python train.py --n_kv_head=8 --lr=0.0143 --batch_tokens=131072
MLP neurons of a small language model. Each row is named by its layer, matrix (down: output weights) and neuron, and shows model dimensions 224-287. Each number is 128 + 32 x the weight over its row's rms, rounded and kept within 0 to 255. A neuron's up and down rows have the sign that makes its largest values positive.
After each neuron's rows, "fires before" lists the tokens most often just after its 100 highest values on Wikipedia text that the model never trained on.

L4.down711 [105 131 137 163 122 113  63  82  91  59 127 134 148 117 161 141 166  89 149 140 111 112 130 134 120 133 107 158 112  90 143 120 109 113 159 172 114 157 121 138 149  71 172 116  86 133 124 126 169  41 110 111  98 138 100  97 185  86 116 125 119 115 141 141]
fires before: "s ", "the "

L6.down339 [135  81 153 104 142 129 109 136 157 141 114  90 135 136 180 130  90  80 125 107 141 119 106 138 142 106  97 146  99 117 144 140 153 145  99 173 135 111 145 150 139 109 113 131 141 166 166 152 127 124 105  88  89  83 123 110 158  90 113 165 156 166 164 188]
fires before: "by ", "in ", "to ", "s "

L6.down658 [148 104 132  86  92 181 123 186 119 111 124 130 130 127 126 135 140 117 114  86  86 113 145 115 129 123 164 134 117 178 112 102  82 138 132 115 153 130  92 136 129  99 168 178 155 136 146 182 189 117  84 108 132 148 187  90  88  73  74 146 174 146  98 108]
fires before: "| ", "by", "by ", "|"

L3.down772 [ 54 136 131 110 135 159 112  71 159  82 145 121 135 125 156 119 132 150 109 149 110 123 150  95 144 200 176 164 126 160  96 199 155 152 100 122 147 189 108 131 124 136 143 102 145 132 100 108  75  95  97 181  93 107 133 145 130 111 131 140 112 119 141 144]
fires before: "a ", "an ", "American "

L4.down337 [175 153 132  46 118 126 135 171 137  34  90 117 113 113  64 162 156  45 121 104  65 133 157 166 105 108  83  82 145 102 111 124 164 152 139 175 144 164 151 108 139 131 204 140 152 142 137 126 139 107 147 104 118 143 100  96 178 110  93 159  75 165  99 107]
fires before: ", ", ". ", ".", "by ", "to "

L7.down832 [134 143  86 161 138 156  92  59 118 113 158  94 105 135 110 147 176  89 105 128 123 135 161  87 188 138  93 103 117  80 113 121 137 139 106 118 193 135   0 129 160 159 118 154  87 157 113 131 149 116 161 125  99 104 120 101 174 129 155 150 107 121 159  80]
fires before: "born ", "is ", "Early ", "(", "was ", "an "

L6.down815 [105 131 200 121  76 114 133 139 115 132 141  92 158 146  53  93 120  72 132 120  95 140 126 163 153 129 204 172 125 166 168 122 107 144 133 106 130 177  92  98 183  89 153 145 114 103 153 136  95 125 136 150 142 101  54 108  99 105 117 124 150 132 155  99]
fires before: "the ", "a ", "which ", "his ", "an ", "its "

L4.down557 [129 123 118 174 125 167 158  73 144 113 146  78 129 112 172 162 137 161 138 182 116 113 108 189  93  89 164 142 139 126 131 145 173 110 135 187  96 153  98 134 112 125 139  85  85 145 157 125 186 139  96 177 102 137 163 120  99 134 103 106 187  82  81  80]
fires before: "1 ", " ", "Date ", "Name ", "Rank ", "Year "

L4.down516 [138 168 177  99 139  98  92 106 124 127 164 150 148 119 160  84 159 124 134 102 108 160 143 168 149 134 201 121 173 154 129 187 138  84 104 108 121 118  87 144 156  81 173  55 159 107 106 162  88 124 169 131 113 146 153 125 155  88 202 122  82  74 132 147]
fires before: ", ", ". ", "."

L4.down15 [124 135 163 128 131 113 116  86  81 109 126  94 146 146 210 102 135 111 145 110  76 123 177 130 130 135  60 118 134 108 181 180 106 181 115 135 105 138  50 132 162 125 109 134  70  64 109  68 103 121 135 142 193 130 141  92 152 109 102 159  62 152 108 145]
fires before: "s "

L7.down537 [ 48  92 106 157  93 117 125 176  99 111 162 137  95 178  55 156  98  94 124 167 188 127 158 125  61 121 139 146 141 141 143 127  91 158 160 147 130 127  53 155 132 161 167 108 116  98 154 143 116  91  86 160  98 154 115 175 106 164 156 133 161 122 136  83]
fires before: "| ", "was ", "– ", "were ", "is "

L7.down362 [110 165 139 133 140 131 163 126 163  67  77 137 142 203 127 134  67 123 133 111 139 152 138 111  63 103 159 110  65 138 158 132 123 138 126 145 110 134 118 134  83 126  77 190 106 149 130  96 104 119  77 143 137 101 146 154 151  86 108 157 133 175 115  82]
fires before: "| ", "on ", "by ", "|"

L7.down947 [116 119 173 109  84 121 107 166 162 156 196 125 123 121  63 141 110 119  95 171 108 137  53 141 118 105  93 141 140 108  76 168  99  71 163 128 119  65  87 152 123 149 144  95 218  91 132  97  96 110 210 150 122 139 136  88  70 134 157 154  97 103  88 161]
fires before: ", ", ". ", "-", ".", ": "

L6.down584 [118  97 131 121 114 154 162 140  90 167 138 107 156  92 101  93  60 135 105 121 136 124 201 112 147 124 100 109 110 155 153 156 134 187 124 195 107 147 111 171 138 178 127  92 139  74 163 169  96 148 113 185 126  99 120  70 157 185 158 144  87 160 115 182]
fires before: "a ", "an ", "the "

L7.down533 [174  76 166  89 183  94  95  94 123 158 123 137 120 160 156  91 115  97 147 117 191 173 191 193 151 149 174 124 116  52 135 158 153 120 130 118  90  55 154 132 135 150 176 168 162 187 148 130  46 141 124 110 169 151 117 102  76 168 140 123 142 119 109 100]
fires before: "of ", "186"

L4.down714 [106 155 161 147 132 129 143 143 120 120 113 132 118  95 162 141 108 126 166  93  94 111  93 122 157 129 122 136 138  97 150 100 162  89 110 154 135 171  85 148 126 109 114 187 114 114 137  92  90 212 124 146 162 119  99 155  95 118 172 145  80 122 105  93]
fires before: "s "

L7.down527 [107 169 158 115 119 156 130 122  75 137 137 152 105 123  17  92 163 168 116 138 137 149  70 148 178 121 140  77 142 139  94 160 153  84 109 131 115 205  96 156 143 148 139  86 127 164  79 154  67  65  75 146 153 128 147 184 175 165 143 164 111  94 157 145]
fires before: ",", "0 ", "000 ", ", ", "-", ") "